Weights of a small transformer language model.
Size: 6 heads of 64, MLP 1152 tanh GELU, vocabulary 16384.
Training: a variant of Adam for these matrices, 846M tokens, 5705 steps.
MLP neurons of a small language model. Each row is named by its layer, matrix (down: output weights) and neuron, and shows model dimensions 128-255. Each number is 128 + 32 x the weight over its row's rms, rounded and kept within 0 to 255. Numbers have three digits each.
After each neuron's rows is what it responds to, as a language model described it from the Wikipedia text at the highest values.

L6.down620:098139111114088157104075134158163076132131149153141137140123178141206123099123193150107194110078134115179132161165163084105116202066161141141129155116117100091109129069139121169110157206117147087131137152139068114118113118154154141125120130129147155167109109125119094191189094147137115131160135078116075126161128107126121176154098080160142154191111114119115196149139200162101126105128
Responds to: Prenominal contrast adjectives

L6.down703:115140122108103114095121135094190168207105079152104112109127131085152158149109151111133185137115124140138094147106081088114112149143124081067115100109114162162112201112146208119141155153179128140153132121094116107181147098145072145108127160135163130100109163135217135146143155112123152119111140111151186061150126113078143101086120151096137118106169101077123131076176091125123094106145
Responds to: Forms of "to be"

L15.down454:177079142139136062117097082100094106149109199160163134134183173059131066124182162071145149142114074074170128157144191117120172088079110144106091192139130094139063107113120130162101174130068150111115153140117107154125153101070131135115150159123054153144138051171146161112169154128118165125083156086134152117142218154117138112184098181090163138095092108162102184112128128122149139053159
Responds to: Passive participle predicates

L15.down974:174121124105124171152140091100160077168119096106073152119100135079118132124103068101119207131103101111113105127124112076111136041115079159085122142122109132127141119149135153143138092139201121104147120092190089196105142098094171085162126100052091160167123069090077143119143138158115105168082114132144131157076154056150160095147117096124070116120113129102089119151138136127095119132186
Responds to: Clause-subject pronouns

L15.down335:092147186147083084131198112103161126090137097087080121110118107141192087105082114119090079117103113162144181134127110113114136085138073121093126104077169139144120176126172156138109175114137116115183140108117124120099138170124108071085172139139147162075197152152193147145106108128083142125123149110162073110128107081163086137146179176101135138157129102097138137149143113091081129106125
Responds to: Clause main-verb onset

L15.down357:165157186090142078153138111084151124141103113110165146165116094149207085094131156145118104126121117177194132137130150098101083130123113159076112110120185194085129126181105096159081138150135079153102106144125150182164177117059115091165099095164100097183130117162169127145102106055169168092156091116126139109095072175127120077154117169167114147078115138075122132158130096107106156157163
Responds to: Prepositions after participles

L15.down594:155126131128125116131173113087184092170155176165129129130098168159161089119149141093114163138087089121155105118142106105134103089147137149094152150112134106170128160142083111081123132166163149180136138072074145168121096133080138132145174224102161121080087089110170137102234109106120142156135139060163149162088106148127165128153167116148120090093109099135133078104189111139140076167176
Responds to: Copula after subject

L6.down1091:114188086113133159082149104136122158100122110099113145058105133156141160163078110124120136080165190060152154105084124113129194132097129163111117124074064150102121123166179145132139167119121109092115129162141081147125159088124111097062157116147132116088113179137135132219112166147143079113104176124103137093152179128104112132147168162138136149171112112167121128168115103122145141133134
Responds to: Accompaniment / possession links

L6.down361:112147194119144045130158142101108141056152103167193110118107101142164118075101099112074075047084121102146170116094111177155115149112098161121108111095162140097099083108134124133170109100154151110106171145184150120129129136118143125104083137086132142117164178027132113143134147140180122113136150127112176131150133078103119162118161160165153118146144139124091055125119155118147124130151
Responds to: Sports names and terms

L7.down1079:149110098130153135135163099061128156254146109083157128080193123150181097145130123118107134071107141091101152142107141109150161072164155163081144119136066119116165144112151136134175125149127119144132150132169144153140153067091137099130128127140148137105057145124104102135157102131098149048111126101127117130204121029157133050146137155166122125080155157073106134124135079161147170159138
Responds to: Proper-name starts

L15.down35:080153084142112056166113088156124141090134096145087085078126174116114086119164049142069146119085165158126115122125085120095109099062126180165094119188056184103135113174137103138141149104060149131137164134031081201105201139122119136140084186198130132117153109160135123156173137130144150127145076124109118142115154122182131100153149117153202136076150128147124156213195127164149136139111
Responds to: Noun phrase heads

L7.down603:179079159129131123122111115131058116141141109138181094116065127176103131097154108119141167129142145114095170147155125150100101140086181161145108102104069146161137110157139115098116130136130092104127152207187091078098111121131140147129148131131114111153119169158169192141149188141100132090073140123128116099152089081081165110123102174192122169138116165131156151176136153133088085126104
Responds to: Naming and example introducers

L7.down546:083141081146090085113116093109126142112161150121156116148125115098149100093080140086082141089118135123087121133171129098088064118105109118095130116188082128192154112088126147142169136172144111079134107097102076169154141136146137154138115108093087153066133147177133113008142154179117199116082116105182113134130132133100084128186106099137140123107120117090146160144146160075111170054108
Responds to: Compound noun-phrase parts

L6.down1061:132154113149153118091083125203120100161182075200170104177122129132151124110124138173160150146193152101110148101084158139176177109104038101115160137131081145128136118072129131117107156121127100083204096109158071141128109178113055125131086108155103100145106183137139118151093079136111130125116119104120101146107148130133101115167141099168181139079129105093186066204127191088159153118157
Responds to: Start of proper names

L15.down362:143158188110100116165122091120157095125149105141109068146195158110172117118168117119120138128155139125138077179087144147121160152032141059107115118105144197110134191151122142144107140017096162039181090150104099134149118135131162117137098139130131135160102127164073110065141119106104160091230121049159072174153142141124129097150124104160096209076181147100110080101090162098136090089090
Responds to: Organization name endings

L15.down1151:119129144085146108119116110140115117112130128109000141111111152144091145134139134156107133132159108170128137000145109136136117150128119169135137153133135119089140157126135132100113149111127172153132129172131142130118147179126100110125091124151154140051141146111134121135130117137130144148113107132143119142131108129111143131120152118121148153128131111126121138150160123111101115133157
Responds to: Plural noun endings

L6.down910:152128100125168097136112135133136105135148082073139103147160119115137149116088140163113132108152129160202141105168110134115080082134150124115186094118048136150113155132142066093102133165118122087155130096165096206126139156151118140141144158144149128162151162086140091127126089120092164134102179143159152110128191127084154134148133135164133132147156112187111131154140163162145131069111
Responds to: Ambiguous short fragments

L6.down103:170117177132084122190146120078105139095065136124163145062142178155141130113095135120145081123102124133108123141149145090166140117136107089100098113156150130086074097114093188144087127172170134084089108159147125096143129139122100118151087093125077101126168140102163117131131167160077079196120129098051162153149140172099094105150120171126135154111157158159129191151118122147103099130115
Responds to: Sports results formatting

L7.down543:127106070113106165145145155120144090165140124169224152126076134118169155098147137131115155149147160154153162177119169127171127143037097085132182124135071138137141105141116138198154135038124164157124136078124114110156113169134087161203103090132118100164167144087131097114155167137206093115125099154145107118134175156108085115158082185135121160132130146093113090102124128117128093088183
Responds to: Proper-noun and place-name pieces

L6.down540:116150132101074219129148081183111125105117133105179104119114125103160153137121140025152086147115157136159075121128163131110215078134122119155133131158102156141184174065128113143100137082100105143110067124159201137066128123092125192079167120119107167112141101182181141154139146137088163101123162174107181075119111106133157102132142142110139095103106098110119192142122132115153116113136
Responds to: Number and quantity words

L6.down385:147121150115161145160123115151130095137127071131173106128137138167164141144162116183129191144063074122133113186109121068188152127132151142109120100092140113191162128131134137155106116145094198164091172094159139138130105109176126204041182150184094149106154111113141128099132162122187162122150153173143145125131134127151179117147123094175138118118117140131143101181152158182154137101142
Responds to: Media release and format terms

L7.down465:123091135084145138161113108126150112113132162067171142127092100119166138128102113094135095118162136098112179139118155118141116148112136122137148118076168153124126155147135124167072131215121120097101123134104163154149154132135164096151136121148094129081160054190171095106146148148157146172085112122165072117145085075157142185130106137090126083161121117143106100122048118051128172072112
Responds to: "an" sequences and nationalities

L7.down42:092174087138049170138072116130179173152111111153147140100165093118114166119153134077153133135126133103150119082129130149130146138116113181097136108111145164156131142116132116125118211138081142101091139075199120104103141148114137181145132170114185124137123147172205132106115056141089160144173108082134173131098107082122086126128094153079107114069177088135127107132108180134096122127112
Responds to: Copulas and name endings

L7.down476:089052186122167109105144114119085073102153098088170161131129135129150059176131118141192143140160142100194170127093121167129108059090168067101122172172133134132164124116127119096168121106114102119083168125096122152138157135118124088116158082097063094095139118151164148101144132086081143168095073144116097167131126126099195151154092152158148121121088160130111126146106117188129153154123
Responds to: Makers, brands, and authorship

L15.down474:087107148102169087160122097223161111111143169113096152103108154130102116188179118087054154062168171121115123136104151169135205143082118134165130137132109127109192102125105072139062181123081158111169099122106087105151095141156133161161160107134039099161061157145113136147073145169133129124126190070150115116092126098125061165159135085099140145099109097144088122135072103155158080120109
Responds to: Relational words awaiting complements

L7.down977:192106159143117161154148135127134089116099156121214152138133125150143154144105111220067145147117123132125146118130139117107135113124135143114108081093108131102120100127111174141133108133131109158176109130156184115102128143203170130074192076145133106105148148109110068095164129099120120146145137161098096082141116175098135104107122159111093147100127081110136131136089141070109132188127
Responds to: Capitalized name-initial pieces

L7.down196:121099111147149164090093021115109152158181115101172137185115122099137096156089119085145108107060114114093128158124160129166138087116104113090139093114096178162161115136122146119160134132142117157170133147141124117090059101144115095101117046134140172144110126113154151136149092079171151091105091103082112120101119157063109175162062123163116180073097134092126068150096129160201133146178
Responds to: Prepositions and role nouns

L15.down1070:119081167099125086136086104125203140128140091071120109133136151165124086144094103106114127100173103146108140150117156169137154124193131146095124137063105102035105147122156144125175130183166105159167127080123151136147139124096110089122152133094160132095117141117114099111151124201131125090127162151185120100053124130169148164128094118067173113108073128187129166088102124129096088131126
Responds to: Unit-conversion parenthesis

L15.down891:172139121152150139120132135174141152162106145107126058121152151102119103158107113101114075138117100116118127118123127161184170144131179081143103133158126094115091134102142116153149068138103151153159169085163152152067104112094184145164190153120090140153186103170136090123090154163144110163096148078146153160106226153141124099132139084127117096149100127128094130101115099124142167097131
Responds to: Modals and decimal digits

L7.down72:123113220115161142111150169170133108116124111120149184087084128139133146121145171208078072079086082094141144115106160141129136104090130119077084117157145127111151128135180151130083137101091136189074117099195166146130149107110141185047132127112029110166082142165127144119093158135085106137149087136060106052089156126138117084161106128094143102164138160107137132132157081107080159135130
Responds to: Modal verb after subject

L7.down958:103173158129122137068161212117147151114105193090161101093077084183075092089093131143149161100111143102153142097157139081144096106159161120113140143130131073153116133154152169132163083120163163177120138109077134105049122150149102176114101099116145156134123123082146150141157071108104060115090129150097129126152177143170181142088144086163136124190177142106130156149119189163133146181159
Responds to: Table and stat-list fields

L6.down811:155062097105135071145157142087079135107198110128113137095106099145118125105099089155117110140208125114114079154157103147176142131143179099064177131123165127145065093145137108111146109124157137170111110127175194141105089156086125173127148128121189112091139078118139148168152170175081149081100110087086158147050088095055157147126132101169126140113137159192169141131119125125111179126154
Responds to: Fixed phrase continuations

L15.down955:148117073149134098166111117136145155092120171159211152123119083108135193119157094123097131110129129205094122176160120120170151152158119065129113120068125122105088135089104108113154175173160081051140117090117146191187151100162122207136104086093116222164137145057096125137098163069116146127132102181173137136120154128118123173132108103140108182148142175124133207079166166146101077113122
Responds to: Mid-name punctuation and "an"

L7.down364:097177128123130123167125114166187136122134164091255090084113154100144102106121166108114098190062154156161133180127133137158177141079104165148147122129125169142195142140125148071079154048131163102116166096101123133141142118124102184179118117168061120143125112138146115128118144115105171117134177151115126114069088115109131103115153111150162073157119120104096139163107144149126126128126
Responds to: Composition and degree words

L6.down854:137138178111154134101134172143109119111107130117210161149107182129125132052102140131122151124133115155140101133122151147114122085143086130136156119140092129104184083124132101109118149128137109168106128148112185120129103197120111078154142107080123175128133115083129167107142160145133127157096157137114100104079192120132095184123160142166137154199103112166113123148143094096126142166126
Responds to: Modal "can" after subjects

L6.down482:107096122103170146146079144089119110140132167144148153166128127080143179153175120187162123116088094104161132133163158100100123125127117118146146153129171136112139160164179159128144173180142027135095095149128145141156130149136155116173143070109101185124154158098131148133124050126131114112138122083164159174137182131166164115190078106130083097122161134178123097090135116122098149106162
Responds to: Vowel-plus-n/l fragments